Part of a small language model's weights.
Architecture: LayerNorm before each block, learned positions, biases on query, key and value, tied embeddings.
MLP neurons of a small language model. Each row is named by its layer, matrix (up: input weights; down: output weights) and neuron, and shows model dimensions 64-127. Each number is 128 + 32 x the weight over its row's rms, rounded and kept within 0 to 255.
After each neuron's rows, "fires on" lists the tokens most often at its 100 highest values on Wikipedia text that the model never trained on.

L6.up481 [105 171 169 121 122  94 128 163 100 139  74 137 159 167 116 106 123 199 109 145 128 145  99  78 153 111 109 150 134 108 107 166 162 152 181 117 108 120 255 131 130 112 141  85 114  97 109 100 127  60 144  66 132 112 118  98 201 190 148 139 123 122 155 118]
L6.down481 [109 159 138 186 112 134 152  45 123 148 103 132 145 107 123 153  95  89 147 134 136 124  75 146 141 162  67 141 139 100 108 101 135 142 143  98 146 109 135 162 148 156 145 131 152  73 128 145  97 140 149 129 112 130 117 106  51 104  86 178 153 142 103 143]
fires on: "o", "in", "ouse", "or", "oc"

L6.up52 [150 140 119 131  76 117 173 149  74 146 157 104 102 122 136 142 173  92  43 117 134 154 122 142 145 109 143 172 164 142 122  93 105  98 188 113  92 130  97  75 110 191 138 117  38 155 111 124 108 139 193 101 107  62 126  95 145 172 130 121 132 163  81 149]
L6.down52 [139 119  95 115 187 141 139  76  97 151 128  82 146 156  96 124 136 124 118 133 169  75 185 181 147 157  98  35 123 131 191 121 109 179  97 155 149 107 131 142 123 111 158 122 102 138 158 130 121 146  41  69 118 128 109 130 125 166 177 166  52 104 176 106]
fires on: "s", " ", "-", "if", "f", "0"

L6.up557 [133 125 155 136 105  77 119  81 110  81 167 144  92 129 173  93 108 145 124 124 122  96 128 172 179 110 143  75 212  75 169  70 120 137 115 187 122 217 153  83 138 102 103 101 129 108 147 163 131  60 162 163  95 121  94 132 117 154 139 143 166  74  97 189]
L6.down557 [ 84 136  89 181 157 144 127 116 165 166 132 138 119  50  83 100 122 152 193 127 139 150 150  86 125 115  65 142 157  95  85 172 147 112 157  92 134  87 136 141 130 135 146 134 190 116 139 128 114 140  57 153 136 133 121 120  86 136 157 135  94 105 144 162]
fires on: " b", "B", " or"

L6.up167 [ 89 124 136 101 103  99  69 166 148  94 102 189 122 124 167  80 162  93  87 107 116 109 150 112 171 184  88 160  98 127  97 174 115 105  85 130 128 157 154 192  72  96 145 102  92 106  88 123 106 107 155  81 151 120 147 149 136 161 129 147 135 146 153 163]
L6.down167 [138 128 111 117 187 114 128 102 166 151 164 127 129  92 122 153 175 161 142 151  90 126  89 127 134 128  99 121 172 128 133  91  82 102 123  57 122 130 138  95 131 141 120 127 117 161  97 110 148 146 201 102 140 151 159  96  77 159 115 143  81 144 137 147]
fires on: "ish", "ch", "ich", "as", "an"

L6.up645 [131  49 152 135 109 169 143 108 175  58 148 160 110 123 140 147  56 140 113 100 109  91 108 137 104 103 126 171 163 112 104 104 146  99 114 136 111  96  67 138 123 141  46 114  47 123 165 152 125 101 145 155 142 138 135 141 139 127  82 142 194 123 109 124]
L6.down645 [134  90 114 106 126 134 127 149 114 187  67  80 158  93 156 148 140 134 123 121 132  91 146 166 166 100  81 147 131 212 130 157 122 127 126 169 197 138  94  72  87 125 151 134 193 107 130 140 162  80 107 206 115 146  79 156 133 139 179 122 134 111 114  66]
fires on: "u", " d", " l", "ire", "le"

L6.up349 [109 120 165  89 151 133 106 146 115 156  90  98 101  77 120 117 138 126 147 110 109 157 147 125 114 136 161 164  70  99  93 163 123 106 112 113 123  78 107 190 165 123 184 121 105 108 140 107 151 106 103 125  59 108 180  51 195 126 128 135  95 150  68 106]
L6.down349 [100 196  89 167 110 109  86  93 118 112 152 120 109 144 129 146 134 163  22 161 150 162  88 126 140 129 165  97 195 103 117 105 173  74  95 126 115 110 111 137  99 166 142 106 164 148 145 130 131 115 191 149 154 189 146 142 104  74  81 118 122  95 145 126]
fires on: " n", "in", "an", "z", "ad", " cons"

L2.up313 [123 125 146  86 104 147 102 156 175 149 164 194 141 148 138 101 170 149  72 124 120 149 138 103 116 161 117 182 152 146 193 139  97 125  64  59  99 124 129 120  54 108 136 109 212 110 149  74  99 128 105 119 127 127 119 147 178 143 121 120 130 110 111 107]
L2.down313 [144 157  70 135 107  95 156 147 132 103 146 154 101  79 173 190 154 127 102 183  90 112 108 173 125 142 110 117 164  87  89 167 210 152 131 138 118 114  73 150 173 116 178  86  75 118 158 131 116  94 185 117 166 142 157  82  69 143 199 139 153 132 172 105]
fires on: "ish", "ch", " of"

L6.up629 [106 103 169 108 127 147 152 152 175 140 101  90 107 100  86 208 122 115  89 127 122 179  98  59  91  92 128 118 155 145 140 126 173 120 153 166 108  56 124 119 149 186 140 116 136  82 102 116 161 103  91 123 163 164  99 150 148  98 157  69 161 152  99 154]
L6.down629 [181  88 137 132 118 135 106 150  83 198 124 148 172 120 101 152 127 127 179 143 108 143 107 123  80 134 125  94  93 169 130  99 126 140 111  95 176 202  79 182 197 148 171 136 119 144  80 106 215 178 130 138 143 115 129 111 112 137 102 177 160 137  94  89]
fires on: " s", "o", "as"

L2.up718 [171 131  67 109 157  88 127 131 147 111 144 148 134 154 178 125 131 120 133 121  88 157 157 146 110 160  94 153 195 120  51 119 169 167 116 152 121 134 140 115  87 141 139 135 152 142 117 105  68 168 157 172 109  86 133 103 172 136 117 122 151 152 102 124]
L2.down718 [158  94  65 106 154  86  98 129 171 112 123 134 183  88 175 149  11 132 123 103 104 155 171 144  90 109 190  78 176 183  99 129  98 152 104 126 107 149 144 137  57  82 158  94 131 158 163 100 137 156  93  96 167 121 127 126 119 126 189 132  98 148 130  83]
fires on: ":"

L2.up187 [129 150 176 104 118 150 128  83 189 100 144 147  86 142 156 156 169  92 122 119 117 174 102  60  96 101 116  76 146  68 103 104 103 125 113 150 172 129 139 121  95 101 116  81 112 172  94  94  93  77  61 114 148  95  58 188 144 128 131 133 119 164 128 121]
L2.down187 [156 127 132 109 169  88 109 107  94 106  99 211 107 176 126 117  82 121 144 150 172  81  96  99 154 113  92 160 159 127  92 174 138 146 155 172  97 156 152 112 111  68  58  85  87 127 139 119 139 171 122 101 133 123  98 127 200 115 103 147  96 101 176 147]
fires on: " p", " the", "ff", "per", " He", " v"

L6.up149 [100 140 175  95  56 176 129 139 111 130 154 113  97 111 136 140  96 186 152 180 109  91 131 110 168 142 144 180 107 177 122 144 157  93  70 129 148 199 154  78 171 142 131 151 132  59 170 119 136 107 113 141  93  95 150 131  64  97 143 117 138 154  96  96]
L6.down149 [130 153 146 146  68 143 201 100 167  79 109 130 154  97 143 108 127  46 137 159 105 120 128 138 123 150 111  82 160 138 115  79 111 124  93 174 162 109  85 169  88 129 113  85  80 124 144 149  99 141  84 172 126  68  62 113 124 160 153 186 197 114 144 110]
fires on: "re", " o", "ad", " d", " l"

L2.up634 [144 101  95  94 157 175 136 167 138 131 173 130 120 116 202 140 155 103 107 173 107  98 130 105 130 113 108 116 103  99 148 183 161 102 112 124 120 136 145 161 142 137 100 206 122 179 106 156 159 168 119 132  62 144 111 143  57 136 178  88 140 104  76 163]
L2.down634 [135 115 135  92 169 174  96  96 137 125 113  94 138 134 151 148 155 140 139 125 104 167 129  72 101 148 163 132 115  75 133 211 109 147 104 128 125 138 189 120 194 103 163 126 147 135 159 138 176 126 179 129 173 107 144 128 103 162 110  90 146 168 106 121]
fires on: " St", " qu", " Ch", " W", "G", " T"

L6.up692 [108 101 142 139 128 124 147 146 146 111 109 182 143 142 147 117 150 130 153  81 101 154 173  82 101  85 113 129  86 131 125  75 125 137 149 103 189 160 100  74  83  82 151 193 137 113 188 175 158 118  72 134 181  51  72 177  89 171 128 174 118  90 140 112]
L6.down692 [155  78 100 114 139 151  90 142 107 196 111 134 136 142 157 125 161 135 162 122 142 151 132 114 142 104 114 196 123  94  86 141  53 122 126 153 162 150 131 149 137 116  87 127 164  75 148 118  96 118 126 163 130 104 110 152 146  71  98  95 136 121 112 130]
fires on: " s", "ad", "p", "y", "ar"

L2.up106 [152 138 107  77 133  86  95 122 158 107 144 115 116 120 173  79  93 157 179 152 194 177 133 129  79 108 130 137 176 187  71 136  83 118 152 147 138 143 111 172 175 131 111  63 172 173 119 167 104 142  61 140 134 151 159  66 119 161 132 124  96  97 177  89]
L2.down106 [115 110 140 159 176  94 104 158 167  89 117 106 137 112  83 138  79 114 115 170 135 179 133  78 144 144 142 122 144 183 112 152 132 152 106  93 129 104 120 171 140 134 124 131 134 167 136 177 143 153  63 151 145 150 103  98 180 149 131  80 110 114 145 117]
fires on: "g", "G", " G"

L2.up84 [128 133 100  85 125  80 149  89 105 103 121 103 117 125  66 137 103  73  97 101  86 176  88 150  81 173 140 113 146 133 109 109 151 134 104 114 135 132 144 120 120 171 175 129 161  93 157 157 112 163  72 160 185  55 154 134 170 137  98  77 136 174 182 134]
L2.down84 [ 68 153 175 116 132 175 150 114 167 205 163 158 131  95 130 126 147 182 143 131 164  53 186 112 106 158 144 163  82 128 176 155  96 133 133 152  88 137 152 123 140 171  71  92 136 122  99 151 189  97 188  81 139 128 102 134 148 116 126 163 104 133 118  79]
fires on: "os", "==", ":", "ide", "E", "cess"

L6.up508 [140  71 137  62 168 140 132 131 112 142 108  90 119 122 110 127 142 149 105  57 134 106 143 165 113 126 125 132 118 139 121 150 141 150 178 176  93  82  72  98 156 151  61  71 119 190 174 198 145 129 158  91  59  93  99 159 126 159 108  79 172 124 156  77]
L6.down508 [116 164 142 190  83 155 217 140 118 116 137 147 153 181 102  91 135  89 129 143 117 130 162 143 120  98  86 185 172 107 101 136 108 167 165 135  86 199 150 165  72 135 108 126 156 124  72 100  78 112 151 139  86 119 148 136  83  71 102 135 104 173 141  61]
fires on: " F", " f", "F", "if", "g"

L6.up347 [129 119 147 131 151 139 129 167 186 124 107 126 106 115 184 146 145 176 154 112 164 117  65  88 139 116 103 111  73  86 194 143 155 130 115 180 131 116 192 172  19 152 118  88  93 151 149 151  87 118 108 150 151 171 132  83 135 166 106 142 106  75 119 156]
L6.down347 [130 145 222 111 112 128  91 104 120 145  85 191 124 106 122  91 182 125 114 118 151 110  83 172 175  86 135  78 164  79 188 130 123 144 136 101 123 110 156  99  95 154 170 172 129 108 178 118 171 177 126  86 147  99 145  96 185 135 148  99  59 104 175 143]
fires on: " Al", " al", " ass", "x", "ir"

L6.up623 [143  49 130 129  92  89 130 146 108  80 183 131 114  73 152 122 164 144  99 159 132 128 128  51 161 145 121 134 146 177 102 107 101 161 117  97  97 135 158  97 173  99 151 155 175 126 125 120 117  92 165 142 117 104 106 129  79 141 170 149 140 114 107 191]
L6.down623 [ 88 173 181 108 111 153 147  97 143 118  79 120 132 156 145 108  97 118 127 113  90 111  91 124  89  73  68 181 128 141 111 166 161 133  99 128 171 174  91 157 115 134 147 141  26 114  91 123 134 182 113  65 154 160 104 180 104 133 103  90 117 184 124 101]
fires on: "he", "it", "h", " in", "her", "tain"

L6.up626 [114 139  87 180 156 165 133 114 110 155 132 200  98 117 135 142 146  65 100 133 162 136 157 132 151 156 110 124 121 145 183 101 140 123 192  93 106  44 131 113 108 122  93 153 126 161 149 134 124 156 139  96 143 113  84 128 174 182 151  82 106 132 140 159]
L6.down626 [101 134 194  79 118  97 145 130  89 132 169 131 152 106 104 143 159 101 202 112 161 134 156 210 153 133 133 128 121 177 128  72 154 163 111  77 157 144 172 126 122 117 148 123  81 147 127 114 114 116 127 135 134 174 129 122  97 153 113 104 143 116 138  67]
fires on: "el", "it", "rit", "act", "ed"

L2.up667 [167 106 138  75 111 132 126 102 135 139  56 179 129 132 146 126 106 117 142  94 121 129 104 167 123 112 169 172  95  92 159 199 143 171 143 106 121 107 129 160 143  90 153 143 134 115  89 156 181 135  96 109 112 163 151 107 145  99  80  72 156 152 185  76]
L2.down667 [130 161 157 111 179 121 103 145 182 122 163  74 161 119 145  93 148 134 115 120 123 137  93  20 130 146  86  62 138 113 103  91 137 119 159 156 131 110  95 155 143 137 130 136 150 131 168 131  70  82 171 134 155 107 141 117 134 115 163 167 160 114 112 145]
fires on: "S", " it", " S", ":", " Sc"

L6.up59 [132  92 103 180 133 132 208 145 101  99  93  39 168  80 141 183 111 136 124 138 122 172 137  97 164 139 156 171 156 161 157 134 120 155 164 125 154 131 146 110 110 161 142 145 136 138 140 145 165 125 160  98 139 107 106 129 101  99 132  32 117 145 100 132]
L6.down59 [165 174 127  89 135  86  70 161  84 103 173 100 174 148  87 202 123 163 134 100  80  69 130 164  92  95 136 165  72 110 162 161 110 140 167  72 130 156 134 115 187 152 157  84 146 124  89 161 151 130 116 135 108 118 127 114 186 139 118 124 101  98 124  95]
fires on: " g", "o", " to", " se", " app"

L2.up158 [117 148 122 114 111  86 152 117 165 135 108 113 126  48  56 101 118 142 179 171 157 103 159 154  65 127 128 154 146 128 150 116 154 156 160 121 198 149 135 143  76 202  89 148 103 193 129  88 113 194 132 102 115  89 110 108 145 115 129  84 102 124 162 102]
L2.down158 [ 82  97  99 140  62 144 100 150  81 127  59 121 116  79 128 150 125 138 155 145 108  76  87 102 165 110 117 113 130 123 163 146 191 165  39 177 170 189 110 127 132 118 144 184 104 121 154 190 143 183 131 143 127 144 140 171 152 113  92 140 155 137 140 147]
fires on: "old", ")", "ade", "e", " had", " Part"

L6.up136 [188 144 131 183 107 132  87  86 139 146 180  69 138  75  81 174 164 121 101 178 109 144 169 189 143 121 119 116 122 150  89 166 154 159 180  99 109  97 101 129 106 116 132 151 107 139 134 111 179 111 146 143 157 100  58 141 103 108 117 124 172 110 149 128]
L6.down136 [154  94 132  72 145 143 162 151 126 149 109 132 170 148 196 144 147 116 178 168 104 122  87 148 142 143 147  90 104 103 132 104 112 150 137 153 146 116 140 102 153 135 144 102 172 128  89  99 167 161 114 108  83 106 112 138 152 157 180 121 139 154 180 141]
fires on: " includ", " used", "ed", " comm"

L6.up731 [127 124 143  79 105 104 174 162 102  89  97  92 136 127 104 111 121  92 117 132 148 149 167 159 138 184 104  51 137 107 133 195 159 194 155 150  57 119 149 112 104  84  89 111 105  81 132  93 127 129 168 116 144 113 131 120 110 185 191  79 143 148 127 112]
L6.down731 [136  99  91 120 112  74 120 124 178 152 136 158 127 121 146 128 107 115 146  92 157 125 159  85 147 158 133 164 112 125 135 134  97 133 118 126 161 177 164 121 126 126  55 136 175  97 143  94 179  62 120 137  96  94 125 127 175  84  87 133 127 162 110 136]
fires on: "a", " B", "ing", "e", " v", " te"

L6.up237 [174  73  95 137 138 138 133 101 159 133 137 140 131 168 111  98  82 112 177 124 150  90 177 171 158 101  95 142 147 171 170 108 146 164 164 170 105 141  77 135 151 134 123 147  64 136 160 118 197 121 137 139 127 151 122 123 169 157 152 106  95 176 158 161]
L6.down237 [153 127 120 112 110 137 120 136 131 157  88  77 121 185 166  73 169 102 156 133  84 128 142 145 124 132 128 142 153 159 145 161 178 165 160  76 108 114 111 178 151 151 122 176 108 135 106 130 133 175 121 160 143 171 141 136  50 157 132 147 141 172 190 145]
fires on: "st", "it", "if"

L6.up380 [145 138 119  84 120  88  71 194 113  76 172 121 194 177  41  97  98 177 157 153 130 113 138 169 125 113 117  86 147 110 162 209 140 161 184 163  93 139 109 112 153 133 166  81 124 149 107 117 162 151 122 153 150 140 113 120 148 117 105 130  93 136 180 114]
L6.down380 [101  80 158 113 154 151 136 120 136 148 113 133  95 201 125  98  95 177 105 117 170 208  98 114 109 113 118 146  99 149 142 132 137 112 119 165 184 122  92 155 123 141 143 154 115 106 146 150 108 145 139 144 169 123 111 181 138 143 125 137 101 104 140  64]
fires on: " inter", "if", " att", "f", "pl", "ur"

L2.up108 [132 129 132  90 127  91 150 127 142  79 126 144 152  84 120 108 154 205  78 117 138 134 166  83 153 189 122 127 103 120  38 156  83 119 125 119 153  96  71 145 131 151 149 126 153 162 114 162 179  95 128 159 133 133 118 189 136 131 140 108 171  58  93 135]
L2.down108 [127 132 127 108 168 108 108 140 179 135 109 130 161 138  98  87  74 112 109 161 151  95 101  97 109 104 157 140  77  90 143 133  96 155 126 134 141 156 167 154 167  66 185 230 135 150 177 113  95 129 150 126 130 113 100  93 127 100 109 132 160 114  92 136]
fires on: "ik", "aw", "ak", "ow"

L2.up199 [160  92 143 112 168 153 174  91  49 148  88 163  52 167 104 131  99 155 123 140 134  98  76  70 180 186  90  91  85 146 144 130 133 156 126 108  97 128 126 161  70  84 102 144 105 152  80 146 115 121 171  95  68 101 154 145 136 174 123 113  95 167  86 101]
L2.down199 [115  67 108 207 160 102 118 158 122 150  65 131 202 102 147 104 133 154  74 173 210  81 133 154 121 100 150 118  99 156 153  76 172  99 111 116 126 149  37 105 118 147 172 144 103  93 132 111 142 132 105  91  72 144 103 161 144 141 151 151 149  68 172 113]
fires on: " N", " n", "\n\n", "ral", ",", "ade"

L6.up576 [112 120 148 106  63 157 116 123 117 138  94 104 156 125 104 147  44 159 184 178  89 140 160 127 195 143 152  56 143  88 132 119 130 186 144 116  96  81 144 172 135 107  83 104 125 160 147 124 132 167 142 138 120 126 126 134 157 115 161 130 155  91 185 128]
L6.down576 [132 153  87 119 123 169 171 151 132 130 151 126 134 115 160 146  62  94 106  79 151 119  60 112 107 121 146 117 119 135 138 160 145 110 138 121 126 150 113  96 132 146 162 130  76 118  93 109 180  95 183 130 128  99  62 115  93 148 111 137 130 178  84 105]
fires on: "'s", "e", "ie", "ing", "s", " R"

L6.up114 [ 56 162 116 105 121 120 106 151 171  80 115 117 159  93 151 136 186 115 163 119 181 127 147 112 143 213 183 113 125 120 150 119  95 124 168 154 157 156 117 173  88 175 107 118  86 232 100 155 100 206 123 172 143 147  97 115 102  99 139 111  80 156 127 152]
L6.down114 [ 29 115 104 134 113 115 128  89 125 112 178 153 176 129 135 125 175 177 121 192 118 157 129 110 122 111 134 112 116 162 154 130 133 141 174 121 103 129 152  99  84 122 135 148 131 129 227 104  98  91 134 144 124 154 120 188 132 116 128  92 113 166 169  74]
fires on: " al", " Al", "n", "am", "t", "w"

L6.up78 [ 74  47 124 156 106 190 114 132 142 124 156 104 152 186 142 175 146  54 127 143  97 158 131  94 117  92 152 160 144 133 115  72 164 156 132 134 121 160 176 147  91 113 106 159  22 141 110 130 139  85 147 104 136 145 101 117 176 127 165 191 148 135 116 156]
L6.down78 [154 127 116  91 219 126  86 207 103  82 101 130  99 122 159 138 127 138 195 126 172 147 134 156 127 152  89  85 116 113 126 116 104 117 139 119 164 101  81 134 142 116 129 109 159 126 137 176  73 203 148 125 142 105 121 152 114 136 135 140  95 127 144 146]
fires on: " ", " F", "-", " I", " A", " D"

L6.up394 [132  84 183 156 173 112 146 137 159 152 143 129 181 142 180 113 114 142 111 159 160  70 117 121 107 172 145 130  81 185 139 171 148 124 161 121 127  15 112 105 167 135 127 112 137  86 174 142 104 133 154 101 139  79  92  70 137  88 145  66 174 175 168 135]
L6.down394 [125 137 126 108 120 138  87 134 120 153 149 159  85  89 106 146 200 117 147 109 106 152 176 125 112 129 124 151 128 143  99 154 125 135 100 136 107 125 180 116 166 110 200 157 103 133 151 120  96 152 106 204 133 100  83 122 143 142 121  78 125 129 108 142]
fires on: "el", "ath", "1", "i", "ict", "g"

L6.up314 [112  82 107 101 116 113 111 206 228 126 122 146 116 135  96  85  98 111 156 164 116 123  88  63 149 132  75 149 139 141 115 209 154  74 132 129 145 115 172 157  92 125 130 127 135 183 151  97 127  47 160 106 113 114 101 122 155  87 106 139  92 162 185 111]
L6.down314 [163  63 187 133  71 114 107  96 119 206 111 141 198 116 159 176 155 156  58  90 193 171 139 188 123 166 105 181 163 101 143  64 105 106 136 121 150 146 145 124 103  82 109 118  84 150  93  93 136 170 157 138  89 163 168  93 127 126  94 114 124 172 158 124]
fires on: "en", "l", " or", ":", "p", "f"

L2.up752 [178 140 147  92 160 194 148 113 175 150 127 136 111 160 119 192 148 100 143 147 175 146 129 111 125 123 170 102 173 136  90  76 139 119 168  84 151 167  96 135 171  61 125 126 123  72 141 169 135  97  87 160 131 109 134 109 150 175 172  93 168 163 199 112]
L2.down752 [164  98 151  97 124  94 104 110 140 114 128 147  92 167  98 106 148  99 190 113 195 175 124 100 107 128 106 109 152  94 120 159 196 140 132 109  99 127 157 136  93 112  32 134 181  64 130 160 118 115  82 154 120 127 114  83 108 179 103 100 124 214 132 130]
fires on: " v", " V"

L2.up396 [108 144 131  86 121  91 177 143 116 116 135 139 172  86  36  82 208 150 132 135  90  82 101 130 171 170 157 140 212 174  94 110 146 146 141 176 121 164 104 150 165 168 109 124 170 176  88  50 137 149 137 165 121 104 161 148 169 145 106  89 122  97 152 132]
L2.down396 [212 125  95 117  89 154 120 148 148 156 104  78 135 143 238 140  81 170 114  81 146 154 127 128 130 150 123 149 147  92 147 172 116 126  97 145 173  83 139 137 128  63 148 109  39  71 164 157 125 153 149  99 122 165  87 109 127  88 123 125 152 134 112  88]
fires on: "ak", "\n\n", "ade"

L2.up374 [135 137 110 168 115 118 114 143 118 121 151 105 140 157 115 103 123 106 104 102 165 141 146 140 146 107 171 176 124 135 179  86 172 141 145 131 151 157 146  83 101 149 152 135 101 156 154 123 129 165  95  66 104 153 142  87 169 153 104  63 129 110 151 134]
L2.down374 [132  96 167 164 137 115 159 109  78 130 162 118  61 126 109 154 118 126  89  68 139 130 112 121 144 198  96 128 212 159  85 127 101 112 157 116  93  77 112 157 142  84  87 136 140  92 134 182 136 158 118 133 142  79 109 200 101 160 164 166 137  94 131 162]
fires on: "ut", "ren", "ack", " United", "iet"

L2.up437 [105 129 114  90 127 137 116 152 168 133 121 103 102 137 196 103 184 150 134 119 100 168  86 114  82  87 105 131 120 103 109 120 134 186 103 160 173 102 149 130  87 111  94 119 126 150 145 130  73 138 143  77 207 154 118 112  92 122 134 171 158 153 121 103]
L2.down437 [163 122 101 181 108  68 132 112 111 171  82 207  71  79 139 163  90 106 117  76 196 110 129 156 144 124 179 173 127 180 144 131 172  99 144 131 112 125 126 105 133 142 147 122 198 109 165 111 109 147 138 127 129 119 146 154 153 115 137 148  87 120 166 105]
fires on: " |", "als", " g", "az", " /", ":"

L6.up405 [127 128  96  84  98 122 127 156  96  95 177 140 154 105 173 155 123 113 160 156 136 101 184  99 101 105 161 191 108 158 102 100  63 128 122 149 148 146  76 128 154 195 201  93 154 100 185 134  93 114  93  44  79 121 139 130 158 190 175 132 159 134 146 121]
L6.down405 [ 88 130 106 183 143 136 126 132  84 101 101 127 106 157 119 150  67 133 114 166 111 193 104 168 135  65  73 125 170 128 118 132 100 152 123 132 171 137 184 101 206 160 147 213 178 104 104 141 157 129 160 102 174 121 147 102 192  65 139  87 114 158 102 140]
fires on: " g", " p", "og", "g", " c"

L2.up686 [120 124 141 177 100 120 125 146 158 127 137 137  83  74 126 121  87 117 151 150 110 132 111  61 188 179 116 108  90 121 167 103 103 163 110 175 163 114 128  53 153 105 125 148  80  94 109 115 176  40 130 200 167 131 127 114  82 129 175 165  89  89 121 139]
L2.down686 [ 79 102 187 134 115  90 102  92 129 115 146 161  75  58 142 104 160 108 143 152  95 116 162  83 138 180 138 158 154 122 165 135  80 178 147 136 173 124 146 160 193  65  77 118 103 102  68 140 151 101 130 206 109  46  67 140 101 104 132 131 159 117 128 151]
fires on: " b", " l"

L6.up207 [ 96 108 161 125 171 130 148 151 138 144  84 147 136 140 142 151 115 128 100 129 171 112  79 110  98 153 117  96 167 133 149 106 129 119 107 135  81  65 120  87 142 190  80 204 145 137 143 162 102 117  89 102 176 176 125 165 209 120 138  97  71 140 158  89]
L6.down207 [136 133 115  96 145 143 127 137 120 133 154 129 149 177 146 164 103 137 140 109 127 125 183 133 128 144 143 157 120 136 153  99 189 105 155 118 119 193 196 160 135  71 136 114 110 109 108 128 127 143 162 144  80 116 174 151 147 188 161 118 152  41 190 184]
fires on: "oc", "g", "i", "s", "el"

L6.up612 [143 139 111 124 117 117 131 128 136  71 122 148 162 192 170 108 101 119 146 162 140 175 152 143 129 117 157 101  81 106  91 126 144 134 122 160 129  94 111 136  97 129 138  95 132 145 131 170  77  64  59  99 189 141 114 134 128 165 103 127 105 158  91 130]
L6.down612 [ 98  84 133 139 150 101 105 132 147  76  78 164 135 107 114 144 109 173 128  95 167 101  84 126 144 119  67 163  89 211 144  86 180  90 112  99 113 156  76 143 168 117 123 118 134  65 198 152 184 122  99 114 153 185 167 117 102 131 149  60 142 108  99 164]
fires on: " re", "v", " ev", " v", "a", "pr"

L6.up346 [101 128 109 147 132  69  71  90 134 177  83  97 111 133 152 106 154 162 131 102 150 177 190  61 121 127 179 119 106  94 157  99 102 160  88 142 102 121 149 100 108  87 112  42  92 131  69  91 140 116 132 172 167 129 141 134  86 131 164 149 135 146 154 124]
L6.down346 [176 159 142 126 134 151 144 164 139 110 205 132 127 135 170 111 117  94 119 109 123 121  88  96 120 138 115  50 112 150 136  71 202 108 130 125  97 122 139 175 117 149 157 189 101 126 165 116  93  75 116  79 115  72 184 148 147 192 117 127  72 116 123  79]
fires on: "t", "it", "a", "es", "s", "ist"

L2.up273 [129 161  94  86 109 161 139 106  99 126 163 125 166 126 164 125 178 112  61 162 113  89 120 141 171 124  79 105 109 116  97 142 104 120 113 124 104 159 172 105  81  95  93 166 106  98 139 128 129 147 168 126 155 198 149 140 169 126  71  57  99 165 199  84]
L2.down273 [188 121 147 118  99 145 120 208 112 117 137 137 128 133  46 157  92 114 142 113 122 143 151 159  71 126 129 160  76 116 127 146 106 143 151 186 148 100 123 119 121 159  98 109 180 154 159 157 146 114 110 118 143  82  91 159 142 121 168 187 171  38 149 164]
fires on: "'s", " =\n\n", " first", "ular", "\n\n", "le"

L2.up207 [115 135  93 117 154  74 139 124  59 127 115 112  92 177   0 126 154 134 153 171 118 147 141 106 127 144 100 158 142  69 109 175  96  83 164 156 120 109 101  74 136 124 145 202 100  87 124 121 174 100 117 131 188 142  74 126 180  98 139 126  69 119 119 107]
L2.down207 [ 93  80 125 112 153  95  79 137 173 129 148 144 135 164 166  78 125 102 187 120 194 157 152 107  57  83 152 115 133 144 137 121 120 126 130 103 139 144 177 133 102 106 120 122 118 164 185 103  71 149 153 155 101  84 147 104 147 125 144 120  88 134  65 178]
fires on: ".\n\n", "S", " gr", "==\n", "\"", " ==\n"

L2.up60 [165 206  94 148 126 120  95  91 180 156 169 122 179  60  64 199  89 157 134 120 170 164 150 171 168  71 100 152 121 105 132  87 138 137 132 123 119 126 103 113  48  91 121 121 136 113  83 159 143 104 148 108 124 145 146 143 100 143 135 127 151 123 167 122]
L2.down60 [119 161 127 121 145  91 130 110 118 207  67 132 198 143 173  81 177  75 124 173 184  86 127 104 117 170 128 159 136 139 184 105 134 130 148 116 111  94 145 180 111 119 102 191  75 101  64 165 137 143 145 132  99 131 104 140 157  82 103 134 178 109 129 104]
fires on: " con", ",", " s", " of", " f", " ad"